Weights of a small GPT-style language model, trained from scratch on English Wikipedia.
Size: 13 layers, width 256, 4 heads of 64, vocabulary 8192.
Architecture: RMSNorm before each block, rotary positions, no biases in attention or MLP, untied embeddings.
MLP neurons of a small language model. Each row is named by its layer, matrix (gate and up: input weights) and neuron, and shows model dimensions 128-191. Each number is 50 + 15 x the weight over its row's rms, rounded and kept within 0 to 99. A neuron's up and down rows have the sign that makes its largest values positive.
After each neuron's rows, "fires on" lists the tokens most often at its 100 highest values on Wikipedia text that the model never trained on.

L2.gate97:46 72 65 34 38 64 39 50 66 61 22 30 62 64 56 46 56 23 33 71 45 54 32 52 27 42 60 44 25 30 35 57 72 35 57 20 40 58 38 62 76 68 30 30 65 44 34 34 44 46 84 55 11 47 71 67 50 35 41 61 29 47 56 27
L2.up97:29 46 45 87 32 48 64 49 55 57 67 71 32 38 27 47 71 64 48 67 51 37 55 66 53 23 59 50 43 50 34 74 23 61 30 63 37 88 58 40 36 51 58 62 50 46 51 43 41 36 40 49 53 43 55 62 41 53 57 39 32 54 38 52
fires on: " Win", " cons", " Res", " Mar", " Jul"

L3.gate225:62 58 50 58 68 48 53 81 44 38 35 38 29 45 44 37 54 44 59 29 58 74 56 64 26 40 41 54 16 97 57 24 46 62 23 47 43 52 55 55 25 55 35 52 52 51 48 60 63 34 40 56 58 59 71 63 35 71 44 47 80 43 30 56
L3.up225:56 27 48 52 41 49 55 51 53 40 35 41 80 42 53 45 45 19 52 59 44 36 76 46 43 40 19 58 71 47 58 45 77 64 41 44 36 57 33 66 54 52 60 39 43 71 35 39 42 52 63 35 34 20 79 61 43 34 69 57 35 53 43 17
fires on: " June", " As", " announced", " as", "As", " effective"

L7.gate19:22 43 44 46 36 78 41 23 57 42 61 58 52 38 53 06 58 45 53 37 50 32 50 51 33 65 58 58 50 47 43 62 65 32 33 64 57 77 32 53 55 39 58 45 64 81 52 50 33 25 63 55 39 68 34 60 56 44 59 42 39 46 74 44
L7.up19:34 61 39 45 56 69 10 56 28 44 34 19 55 48 58 19 58 77 29 37 51 83 35 35 50 58 80 63 51 42 59 98 69 11 72 29 60 45 60 83 37 61 41 59 38 75 61 60 38 58 35 36 52 34 48 53 55 44 45 35 29 50 46 53
fires on: ".", " |", " by", ";", "-", " By"

L7.gate9:46 40 39 36 40 31 56 12 31 32 43 41 38 50 28 44 39 40 65 49 33 59 65 62 48 45 23 60 40 71 63 30 45 51 36 51 44 37 55 77 56 78 68 37 92 67 69 53 54 31 68 60 41 60 55 34 53 50 47 53 36 54 57 48
L7.up9:69 17 42 56 56 42 44 54 60 49 45 45 50 56 40 39 56 41 38 46 58 37 60 55 68 26 45 60 61 33 46 89 70 42 49 55 46 39 36 49 63 45 49 51 41 43 22 54 59 36 38 52 60 35 55 27 67 45 55 42 57 33 20 34
fires on: ":", " =", "0", " $", " friend"

L7.gate164:51 52 62 57 56 50 54 70 50 63 27 68 50 10 49 44 45 50 55 35 60 49 52 30 48 74 28 46 67 52 39 34 52 14 69 32 34 56 52 36 40 48 51 33 37 50 50 65 60 31 37 31 66 42 48 64 64 43 36 40 28 56 15 52
L7.up164:39 47 49 49 60 65 30 68 74 60 62 29 68 25 44 50 46 64 91 39 58 44 47 48 73 51 39 55 65 49 44 46 53 40 34 68 64 77 53 56 72 51 57 48 50 58 37 28 45 31 27 39 44 78 49 58 34 57 66 65 46 21 31 61
fires on: "|", "\n\n", " was", " |", " 0", "\n"

L3.gate233:36 61 75 17 70 32 54 41 75 53 37 61 46 63 48 51 41 65 46 47 35 35 55 73 69 21 22 34 62 48 44 40 44 55 18 51 52 67 48 49 41 36 62 58 70 75 65 69 81 59 46 41 32 66 54 62 39 55 48 35 31 43 42 38
L3.up233:19 43 49 46 62 58 69 36 44 24 34 31 40 30 62 64 46 50 41 57 32 70 48 41 37 36 82 81 39 39 55 21 42 46 44 62 78 36 51 59 77 48 34 56 32 49 57 68 36 54 89 56 58 49 62 46 81 37 49 42 61 61 35 28
fires on: " Ji", " Li", " Wang", " 28", " X", " Kaz"

L9.gate99:47 59 46 78 64 26 42 62 69 59 47 62 38 33 64 27 76 60 43 57 16 27 45 58 46 66 54 48 71 45 42 55 68 34 28 47 39 60 45 57 67 61 72 32 41 33 55 44 53 35 57 32 62 50 37 78 46 55 41 70 65 49 47 41
L9.up99:41 76 48 78 58 69 58 53 61 77 84 61 66 71 73 40 54 71 68 62 46 17 51 41 38 75 81 57 69 51 48 50 46 38 53 72 65 68 48 48 71 56 64 36 55 35 35 55 47 39 65 42 47 47 47 60 16 60 60 63 63 61 65 72
fires on: " with", " (", "|", " |", " /", " a"

L6.gate219:71 55 53 60 68 26 66 49 59 66 57 42 45 42 60 39 71 46 67 57 54 51 38 57 53 61 35 53 41 28 61 56 79 92 53 34 39 44 39 73 63 62 59 54 46 44 47 58 64 68 48 59 60 24 53 27 52 27 57 34 62 53 42 22
L6.up219:47 51 75 41 40 63 48 63 46 37 43 66 56 33 29 68 55 67 42 61 57 26 55 48 72 48 46 17 90 24 53 59 46 60 37 59 60 49 33 59 56 37 51 62 29 45 60 46 46 24 75 45 50 47 62 47 16 54 41 32 25 31 63 50
fires on: " de", " /", " et", " De"

L9.gate103:48 54 48 63 25 29 51 41 51 63 36 39 60 70 53 34 63 39 25 68 67 27 59 53 55 52 44 77 64 24 46 61 62 34 47 54 51 47 46 48 31 71 43 62 91 52 18 51 67 55 57 18 50 49 68 44 84 62 60 43 45 57 76 59
L9.up103:69 62 48 40 73 43 45 40 53 62 35 41 51 57 34 45 43 46 51 65 66 57 36 50 40 39 68 48 52 75 49 72 53 48 58 26 68 45 59 71 25 72 41 77 62 73 85 31 48 58 65 59 60 59 54 44 75 55 46 53 42 66 69 55
fires on: ":", " p", "\n ", " st", " b"

L7.gate196:50 37 59 39 33 72 57 30 88 52 64 46 72 60 47 38 64 71 65 20 58 61 37 62 64 68 60 59 68 72 43 32 69 17 42 50 38 48 37 46 26 84 38 65 66 60 25 52 42 90 44 56 16 53 58 64 76 37 68 51 35 66 65 46
L7.up196:32 69 61 37 29 19 54 78 06 67 41 40 63 47 43 54 51 51 52 36 66 74 43 55 57 73 52 42 62 78 74 35 58 40 44 49 63 73 70 38 32 69 57 37 48 52 47 74 34 72 08 29 51 51 31 42 41 40 32 47 31 72 65 52
fires on: "-", "=", "%", " time"

L7.gate13:48 52 60 29 53 53 61 56 78 77 24 58 28 40 49 55 42 55 47 09 62 64 33 50 52 65 45 36 39 51 39 46 14 22 45 18 22 47 50 72 50 64 57 56 31 58 55 45 36 64 62 43 70 50 37 46 65 51 53 53 48 55 21 50
L7.up13:34 38 64 37 49 42 77 43 83 49 61 37 50 43 64 58 58 25 61 29 38 38 56 64 35 56 49 42 41 25 37 80 59 36 43 76 63 69 48 61 39 27 36 58 43 53 35 63 27 55 27 56 41 44 77 43 39 63 40 61 33 47 59 48
fires on: " to", " |"

L5.gate95:68 51 44 42 38 32 62 61 64 76 57 65 52 39 34 68 52 71 69 26 63 63 40 48 43 73 61 61 65 20 39 54 43 58 54 43 80 41 39 42 55 69 16 50 47 75 73 52 61 49 40 58 65 59 56 44 34 57 42 37 51 56 42 50
L5.up95:76 50 25 71 64 49 54 32 73 46 47 25 78 62 52 29 40 62 71 40 81 66 33 41 49 55 29 50 69 50 52 12 35 41 64 44 42 51 62 26 18 66 40 51 47 42 35 30 57 52 64 40 64 48 32 59 65 67 73 44 27 32 54 65
fires on: "."

L9.gate87:46 39 78 46 64 52 26 54 24 59 26 50 49 63 40 64 45 56 45 58 60 45 48 33 43 60 37 64 81 12 46 50 34 56 23 38 40 53 65 22 52 64 53 58 46 43 07 57 48 68 67 39 27 54 33 53 48 69 37 57 44 38 33 51
L9.up87:66 58 53 37 64 13 41 44 58 56 60 36 38 56 50 63 62 40 18 62 43 44 41 53 39 56 33 61 39 43 54 77 36 77 32 36 72 61 37 56 77 51 52 40 24 64 51 49 13 41 36 52 33 34 40 54 50 46 25 38 32 63 26 47
fires on: " in", " that", " of", " within", "ing"

L9.gate286:75 53 15 56 77 54 64 41 33 86 37 33 79 52 35 38 51 58 50 59 61 71 26 62 35 53 51 37 69 42 27 40 56 34 50 14 18 73 40 99 64 69 27 39 32 67 43 64 83 55 56 33 56 61 53 36 39 37 29 57 62 40 38 53
L9.up286:29 88 60 46 66 55 19 41 84 20 28 43 72 59 37 60 35 50 50 35 70 55 66 60 52 29 52 32 64 48 63 44 57 62 63 33 42 58 57 59 61 37 50 76 67 57 45 29 51 49 39 50 43 41 48 68 12 36 38 80 55 33 68 29
fires on: " of", " 1", " on", " in", "-", " when"

L7.gate234:43 60 54 79 47 15 64 40 54 31 42 38 67 48 53 39 27 27 43 62 70 40 42 47 54 58 11 45 59 48 56 30 65 72 65 68 29 43 50 41 53 41 33 28 39 43 44 46 37 58 49 72 61 40 60 25 42 53 57 45 53 69 32 36
L7.up234:58 39 45 47 63 83 50 39 58 80 61 37 19 18 46 46 50 70 33 37 63 30 61 53 46 53 27 65 62 35 58 51 46 29 64 61 48 45 57 40 24 45 37 38 46 49 39 39 55 58 33 51 45 19 63 56 67 52 65 35 44 34 22 23
fires on: " |", " is", "inder", "wal", " was", ":"

L2.gate230:38 68 44 45 43 41 58 28 45 36 75 60 51 44 36 41 29 36 50 53 66 39 57 84 31 29 42 44 59 51 20 49 35 50 42 32 59 32 35 55 67 30 30 47 68 52 63 33 86 36 61 54 55 35 42 36 61 61 63 29 35 44 48 69
L2.up230:61 62 46 46 48 24 54 48 49 30 35 31 28 33 48 43 65 67 64 62 55 24 52 45 52 16 58 42 46 56 45 53 64 56 49 33 43 72 45 60 65 31 71 58 64 64 30 65 57 63 76 65 56 56 48 71 36 66 65 41 55 57 62 53
fires on: "\n\n", " Fer", " until", ":"

L9.gate27:57 61 47 67 48 25 48 53 49 43 18 47 28 50 29 47 51 42 54 72 43 47 55 32 56 34 40 52 80 42 51 44 67 79 20 55 22 49 48 43 55 72 23 31 36 62 30 79 45 36 50 33 42 69 84 54 43 75 47 56 68 50 41 51
L9.up27:69 52 70 59 64 58 29 38 82 47 36 14 48 45 64 60 57 52 30 76 45 44 58 55 40 20 46 48 71 48 77 51 58 48 76 34 38 49 71 52 21 54 32 36 47 53 74 16 24 47 69 51 54 56 31 42 28 29 50 56 58 32 42 47
fires on: " of", ":", " from"

L7.gate102:30 36 33 36 60 77 42 21 64 55 22 44 49 05 44 67 53 58 50 41 56 39 37 29 48 46 35 52 52 75 32 41 31 68 38 64 54 40 57 11 45 46 43 36 67 56 35 33 71 54 47 52 39 32 37 45 53 58 74 76 41 18 59 38
L7.up102:21 72 43 63 51 71 44 20 46 48 49 40 39 32 38 38 58 45 31 74 41 33 55 53 56 39 30 36 52 47 33 27 56 66 35 61 55 59 66 13 31 54 64 42 40 22 09 65 55 83 45 47 32 37 28 49 44 39 30 40 42 22 78 39
fires on: " also", "-", " history", " 1917", "ts"

L5.gate76:62 54 43 65 48 52 60 64 37 34 11 59 58 49 46 77 76 38 39 53 44 57 57 36 81 46 42 53 42 32 69 67 73 49 38 34 49 44 35 45 75 56 64 28 68 52 47 82 32 52 57 33 46 40 79 46 43 44 54 42 66 50 40 43
L5.up76:54 58 46 37 41 44 65 63 47 29 54 67 63 40 80 36 49 64 68 71 66 36 20 44 62 59 67 48 73 28 38 55 71 51 37 66 65 52 31 35 44 61 57 70 35 52 10 70 40 71 51 45 40 54 41 62 27 62 33 59 58 36 47 41
fires on: "–", " La", " De", " de"

L5.gate13:42 74 45 62 41 53 83 31 18 54 57 16 16 47 42 27 78 45 50 15 63 39 46 55 78 44 64 31 54 36 42 52 34 73 68 56 44 54 25 47 44 46 42 62 70 35 48 44 71 50 45 44 50 12 41 34 95 46 70 27 56 63 57 61
L5.up13:83 54 47 65 33 28 44 63 53 50 66 80 40 70 66 39 53 78 47 36 35 65 72 29 38 49 53 46 42 34 62 70 49 52 58 60 34 32 29 59 30 49 41 30 46 47 54 53 29 38 74 50 48 49 67 53 43 36 32 40 41 57 74 53
fires on: "\n\n", "ico", ".", "án"

L9.gate7:57 56 39 62 44 58 48 60 65 53 38 51 45 73 66 29 59 41 52 52 51 52 80 51 46 51 58 44 71 25 56 35 45 56 50 54 26 63 49 34 69 62 51 41 52 62 45 37 74 54 25 30 59 45 34 46 49 52 25 56 28 53 22 51
L9.up7:41 54 68 49 60 46 50 66 44 54 65 54 70 59 64 50 59 47 46 20 36 59 40 50 45 58 53 30 40 29 50 60 33 35 53 33 71 79 49 62 69 53 46 20 58 48 23 66 59 55 52 44 45 67 39 59 32 33 15 85 45 70 63 53
fires on: " of", " to", " /", " and", " or"

L2.gate204:54 55 16 58 80 49 34 53 46 39 32 48 33 24 30 58 48 34 39 70 52 51 51 51 27 44 39 65 45 40 71 79 43 55 60 38 39 31 39 28 50 86 26 50 52 40 50 51 34 80 56 28 52 52 65 70 60 47 44 56 60 73 65 36
L2.up204:22 70 40 50 38 23 49 24 40 62 58 66 54 34 27 53 54 20 51 83 31 48 62 31 26 45 34 65 26 55 60 52 29 45 81 59 42 54 72 76 31 93 55 66 55 54 29 67 81 89 48 50 23 49 35 49 57 64 77 35 42 56 57 47
fires on: " such", "Cl", "Ch", " starting", " Cla", " known"

L7.gate275:25 65 74 41 32 18 55 68 28 68 48 50 22 45 51 56 68 92 73 41 21 43 32 40 64 63 53 40 48 37 46 57 80 29 44 57 61 77 26 51 85 54 50 65 54 59 68 65 52 44 88 45 60 49 52 56 51 44 22 69 69 36 56 27
L7.up275:46 67 59 36 57 28 47 79 28 65 53 62 14 63 44 45 49 78 63 57 34 46 23 49 35 80 56 33 51 36 57 73 77 46 25 29 63 68 45 49 62 60 60 49 38 48 46 42 58 36 75 40 53 40 33 35 43 65 48 40 34 56 79 65
fires on: ".", " in", " 3rd", ",", " 4th"

L3.gate262:27 29 44 34 52 47 56 31 64 40 38 59 48 39 56 50 76 36 47 59 58 57 57 33 73 51 12 23 51 23 39 47 58 40 20 53 35 16 40 45 70 42 48 38 54 47 49 64 51 52 49 64 69 75 71 42 40 38 37 65 35 36 61 42
L3.up262:51 33 38 26 48 38 66 45 78 46 36 47 51 57 38 48 50 26 63 74 34 60 46 65 53 36 15 49 34 45 30 64 49 63 27 59 52 24 62 31 39 46 47 32 54 53 43 43 52 68 47 47 55 66 39 39 41 75 47 51 46 32 60 71
fires on: ":", " Conference", " |", " Senate", " Record", " District"

L3.gate69:59 61 62 67 46 58 63 50 55 56 59 50 46 55 48 55 63 44 50 48 68 46 65 57 55 51 49 59 50 32 19 68 82 47 49 63 35 61 50 69 56 70 27 74 70 54 23 55 37 63 83 69 37 76 66 55 12 29 48 68 74 64 63 45
L3.up69:61 38 35 76 54 55 59 39 69 63 74 46 77 78 41 52 51 57 50 17 43 48 63 37 51 30 81 51 26 34 21 57 45 58 58 55 53 55 41 54 66 38 55 77 33 72 43 25 49 44 79 56 51 51 59 38 33 66 36 71 18 54 49 44
fires on: "'", "°", "′", ":"

L6.gate16:23 84 48 59 64 52 78 79 39 54 45 67 46 50 42 55 76 52 61 36 56 69 36 43 63 69 70 52 63 36 63 46 28 68 65 41 62 38 29 46 64 58 65 44 48 44 40 28 67 30 72 67 35 41 57 60 45 35 51 60 36 41 12 60
L6.up16:37 44 61 40 44 16 59 34 46 46 37 39 38 34 78 61 35 27 63 52 47 58 51 19 60 34 30 67 37 52 83 48 37 49 65 59 40 46 44 54 45 89 46 60 51 53 46 18 49 43 38 60 49 50 68 65 74 39 53 54 55 59 60 51
fires on: "|", " –", "=", " |", " (", "."

L3.gate318:50 43 37 33 54 41 23 48 64 38 55 40 22 41 34 39 52 29 60 52 57 43 87 37 56 14 47 31 41 27 69 39 20 74 34 71 28 41 34 34 73 38 49 70 60 56 76 66 65 65 35 35 69 46 60 32 42 57 48 19 65 68 44 36
L3.up318:47 55 31 53 39 39 49 43 46 61 36 40 35 44 33 22 69 41 61 44 59 29 43 76 44 42 57 42 51 38 38 43 61 46 33 49 52 63 20 46 83 29 65 55 56 65 65 56 52 37 50 40 60 32 45 57 37 66 48 42 32 40 77 42
fires on: ":", " Fer", " Madrid", " Cal"

L7.gate217:54 33 36 77 65 29 73 74 35 37 64 62 45 89 44 59 77 91 27 57 60 63 43 38 83 51 46 59 66 60 62 55 79 57 71 43 50 31 31 63 77 64 61 53 36 41 40 39 52 59 48 59 38 24 62 66 52 35 49 68 39 49 50 47
L7.up217:59 44 41 58 47 26 41 48 38 61 91 46 51 58 46 58 68 58 57 73 44 19 30 40 73 51 57 71 53 51 74 56 48 45 71 56 65 54 53 51 49 57 42 78 57 53 42 18 63 73 55 39 43 51 62 60 77 36 58 86 47 44 47 45
fires on: ",", " World", " a", " med", "40"

L9.gate122:42 55 59 71 45 74 54 70 46 53 19 32 71 50 41 45 47 59 47 68 49 52 62 47 45 59 59 19 53 51 51 60 37 53 58 44 45 44 64 44 51 28 50 35 43 47 35 47 57 82 55 74 64 25 52 54 61 25 72 43 76 47 46 29
L9.up122:54 57 45 32 40 14 48 55 87 46 45 60 63 30 42 69 44 40 60 42 83 42 69 62 57 63 51 48 45 51 51 54 48 71 30 37 59 51 27 62 30 61 11 52 29 20 50 54 62 76 38 49 44 48 49 63 55 46 45 83 42 43 26 43
fires on: "|", "ing", " third", "th", "d", " second"

L7.gate313:46 66 63 68 69 58 63 37 48 53 39 57 33 59 43 41 70 31 50 27 60 46 77 38 76 32 59 34 62 28 21 39 54 81 37 64 47 43 31 63 62 43 39 50 59 54 46 63 16 55 49 52 51 28 75 67 60 50 26 38 23 38 42 46
L7.up313:49 55 57 55 39 68 43 19 19 34 27 14 55 45 37 62 43 31 52 68 50 44 65 40 72 40 48 43 34 13 04 45 57 54 36 54 56 46 50 60 55 44 29 29 65 46 78 74 27 26 17 40 60 46 66 47 65 67 31 10 36 33 53 50
fires on: "=", " |", " at", ":", " am"

L5.gate14:53 41 48 26 60 61 67 52 20 56 60 50 13 67 38 42 49 44 41 40 76 46 42 65 45 49 59 75 56 39 70 56 44 49 36 58 44 33 43 65 44 39 29 47 79 69 47 24 64 58 61 43 50 31 77 49 68 43 53 47 40 46 43 33
L5.up14:36 51 55 30 64 52 45 47 55 46 51 23 45 37 40 62 61 18 56 59 19 45 44 37 80 41 25 71 43 44 36 43 67 72 45 53 51 50 23 61 57 55 30 35 63 88 22 62 52 55 49 51 40 51 64 66 56 38 62 40 57 40 55 34
fires on: "–", " al", " As", "In", "As", " Turnout"

L7.gate57:54 62 47 44 53 59 48 30 43 34 53 63 48 42 65 31 32 61 50 83 34 44 32 43 67 45 59 43 30 47 66 78 58 22 37 49 66 79 48 50 65 42 36 39 34 59 47 58 39 31 53 38 48 41 42 50 64 34 39 36 48 48 69 60
L7.up57:56 50 50 35 44 51 36 32 35 63 34 75 65 16 39 21 53 64 50 61 48 56 63 64 40 22 51 55 43 71 52 39 44 44 40 54 66 82 57 18 53 56 48 57 51 61 38 43 34 58 43 34 34 39 32 53 72 22 47 42 12 65 49 70
fires on: ".", "|", " Cu", "-"

L6.gate6:83 17 46 75 41 23 61 32 54 76 75 41 40 31 71 40 59 45 76 53 31 43 57 38 30 60 62 45 38 42 47 47 52 52 37 68 33 41 27 49 53 34 37 49 48 59 62 54 35 35 58 72 50 68 49 72 48 44 65 52 51 30 61 35
L6.up6:86 17 52 47 43 52 56 28 66 70 83 19 41 49 53 65 59 50 76 33 46 41 71 29 37 52 52 70 42 28 34 61 39 47 35 61 81 33 47 09 44 45 36 65 81 41 71 51 44 31 57 55 32 65 38 59 40 86 71 33 36 44 54 52
fires on: "°", " age", " ×", " Member", "′"

L3.gate229:53 43 51 59 42 42 21 79 37 44 61 61 76 78 24 56 65 47 49 34 57 39 56 53 53 30 58 56 49 66 57 55 10 80 62 24 58 59 24 68 52 39 67 45 29 64 68 22 58 46 81 51 29 28 59 56 52 66 73 75 72 48 22 44
L3.up229:52 69 45 59 33 63 47 78 37 30 75 64 55 54 55 42 62 37 66 49 73 58 50 38 71 48 43 54 39 35 44 51 45 49 62 23 60 66 19 63 46 70 67 56 27 65 63 35 49 50 71 68 31 49 72 59 53 68 39 36 55 66 16 48
fires on: " St", ".", "'"

L6.gate255:53 48 67 73 55 38 42 40 55 56 55 20 34 73 52 83 67 46 56 17 58 64 70 62 69 70 72 17 64 39 63 47 47 67 70 26 73 51 34 58 53 27 54 56 45 36 51 43 32 52 75 59 54 62 74 61 41 53 53 53 32 58 29 34
L6.up255:63 39 78 41 41 51 49 52 53 48 56 24 45 80 47 76 56 51 34 35 46 65 93 59 42 44 69 24 45 54 76 52 32 44 44 48 57 49 57 66 40 52 14 46 33 31 59 57 23 52 39 52 37 53 68 61 31 71 40 66 45 34 30 55
fires on: " had", " number", ".", " 100"

L6.gate162:56 28 44 52 52 76 31 47 81 40 49 68 55 71 35 24 64 61 47 65 49 28 54 39 60 43 25 75 64 54 62 45 50 73 36 38 20 39 46 37 73 25 69 22 63 33 50 19 65 71 59 69 58 70 35 69 40 48 61 44 62 25 64 52
L6.up162:60 59 62 38 46 43 50 41 74 72 64 79 35 36 62 19 34 58 59 42 60 26 40 43 56 45 50 63 51 68 79 52 64 52 49 40 41 66 40 63 60 15 54 38 74 14 35 35 54 44 49 36 36 54 56 70 41 28 49 48 52 42 37 43
fires on: " |", "|", "%", " close"

L2.gate239:47 59 54 48 82 53 57 23 52 59 43 35 52 31 46 30 84 81 20 44 61 26 63 64 49 63 59 64 58 39 41 49 71 28 62 47 47 24 56 38 66 73 56 53 52 52 47 43 40 63 61 70 44 42 54 54 63 37 34 53 51 64 78 22
L2.up239:66 40 43 25 79 41 79 51 34 61 42 41 36 35 43 35 47 70 65 56 42 41 33 48 50 56 79 70 54 61 39 39 70 43 60 37 48 22 68 37 31 82 62 56 46 47 38 36 62 68 78 52 55 35 29 35 77 80 27 42 59 41 42 51
fires on: " Jo", " Gra", " Gold", " Des", " Ken", " Blue"

L6.gate179:62 24 24 47 68 54 46 77 30 44 69 41 44 33 49 61 64 56 45 34 41 44 55 38 51 53 67 78 68 35 58 87 56 38 45 60 63 49 24 44 36 43 52 37 70 44 51 42 49 37 45 48 45 52 34 77 48 51 29 34 46 53 57 43
L6.up179:67 29 23 41 62 61 47 59 83 46 67 32 49 55 37 46 35 72 43 20 50 60 46 60 75 46 40 46 53 43 40 66 55 50 38 55 33 26 62 27 55 42 53 45 48 54 62 53 60 60 58 61 61 49 64 41 16 75 64 62 42 49 40 35
fires on: ".", "5"

L5.gate57:69 27 48 73 45 84 28 35 25 53 53 53 14 30 46 64 64 24 23 46 64 71 36 44 20 18 85 79 21 51 83 64 30 49 71 53 47 47 44 54 56 60 62 95 63 23 71 42 31 46 61 50 70 75 46 70 39 41 42 43 62 73 47 67
L5.up57:59 53 52 39 53 50 69 48 34 21 35 51 53 70 52 64 26 82 36 36 48 72 83 50 39 52 28 36 33 68 55 23 51 60 42 48 32 49 41 71 70 59 16 33 29 32 59 66 41 32 41 38 46 18 40 79 52 46 48 51 39 33 16 47
fires on: ".", " n", " sit"

L7.gate270:37 63 43 63 33 48 40 59 57 54 60 84 84 40 55 32 64 67 27 73 64 58 34 58 80 53 42 49 78 34 55 85 54 38 54 74 44 36 65 14 34 54 30 67 56 58 55 31 56 65 47 36 39 63 53 43 55 34 29 70 68 50 68 43
L7.up270:51 43 50 41 54 85 21 38 61 52 76 51 71 25 68 02 37 60 48 50 35 42 32 58 51 59 60 72 57 46 65 58 67 50 50 84 43 51 55 36 69 28 73 78 72 49 33 44 55 49 46 69 73 67 29 53 24 54 36 44 87 35 54 48
fires on: "es", "s", "ar", " 12", " 15", " In"

L5.gate99:45 55 61 82 42 44 36 44 62 32 39 61 56 65 29 45 45 31 45 49 87 45 65 45 56 35 45 31 63 49 66 61 32 46 66 45 64 55 39 66 43 33 67 55 40 59 71 20 64 46 42 41 52 66 44 35 51 38 31 77 56 52 21 29
L5.up99:72 60 68 52 37 31 30 37 68 34 41 71 47 73 59 85 38 40 61 66 64 63 43 20 67 42 31 80 35 34 60 50 35 52 45 54 45 52 44 69 29 59 32 63 50 55 64 08 57 58 61 55 53 64 52 47 72 48 49 64 54 41 46 46
fires on: " of", "."

L5.gate241:36 78 51 61 50 38 70 53 28 44 45 59 38 46 80 67 77 25 54 23 64 61 42 48 66 44 46 44 23 88 53 51 64 62 52 50 35 35 34 64 65 57 55 49 62 46 40 79 51 54 73 39 45 47 60 43 44 43 30 43 49 51 53 36
L5.up241:71 61 32 37 58 18 19 53 84 65 40 54 55 48 71 70 68 66 39 48 47 89 86 37 53 39 51 26 40 52 64 64 53 42 69 53 62 54 31 47 56 63 40 74 60 71 71 23 48 58 63 22 76 27 49 74 74 64 40 34 35 78 73 49
fires on: "."

L3.gate277:54 41 44 38 34 55 43 44 22 33 55 89 32 29 60 14 42 46 67 37 49 57 48 65 12 40 42 27 42 54 52 69 50 59 49 60 47 64 25 41 33 58 49 40 58 46 58 49 33 71 42 72 56 55 45 50 46 70 42 40 52 51 35 48
L3.up277:50 37 56 47 58 52 42 38 54 55 64 67 20 64 38 36 50 40 30 59 39 42 55 67 32 48 46 38 50 35 53 66 60 70 52 50 34 45 51 35 81 42 45 25 53 37 48 68 24 61 54 36 46 23 32 57 40 54 53 44 35 39 35 48
fires on: " le", " Bl", " Bre", ".", " Wa", " Fre"

L9.gate58:64 51 37 43 51 40 42 71 26 30 65 52 34 55 55 64 70 35 44 52 60 23 45 45 64 69 50 40 36 23 62 39 57 35 41 51 55 81 59 58 83 75 74 55 35 49 45 40 32 31 49 58 59 54 51 41 83 38 45 55 47 68 41 64
L9.up58:49 48 42 61 41 71 72 66 40 42 24 35 44 58 47 60 39 40 25 40 78 60 39 59 42 27 28 55 61 52 69 62 41 52 60 27 26 62 43 54 73 60 67 51 40 44 68 36 37 13 51 56 45 61 64 44 43 32 27 67 69 51 45 58
fires on: " that", "=", "R"

L9.gate68:65 35 64 54 43 77 43 54 49 37 76 55 75 56 63 31 39 60 46 62 63 49 46 46 65 84 42 77 51 30 58 34 56 28 36 60 67 20 62 48 67 67 74 42 44 46 33 78 35 42 38 48 45 42 45 31 79 56 80 43 48 19 52 48
L9.up68:72 80 60 28 84 40 52 54 57 59 80 48 45 41 62 60 37 29 42 57 58 74 66 54 60 11 64 58 31 66 50 57 64 71 43 34 32 43 47 50 58 36 35 38 58 61 79 57 31 44 54 40 71 39 61 79 35 55 65 58 44 49 56 72
fires on: "ing", "ach", "it"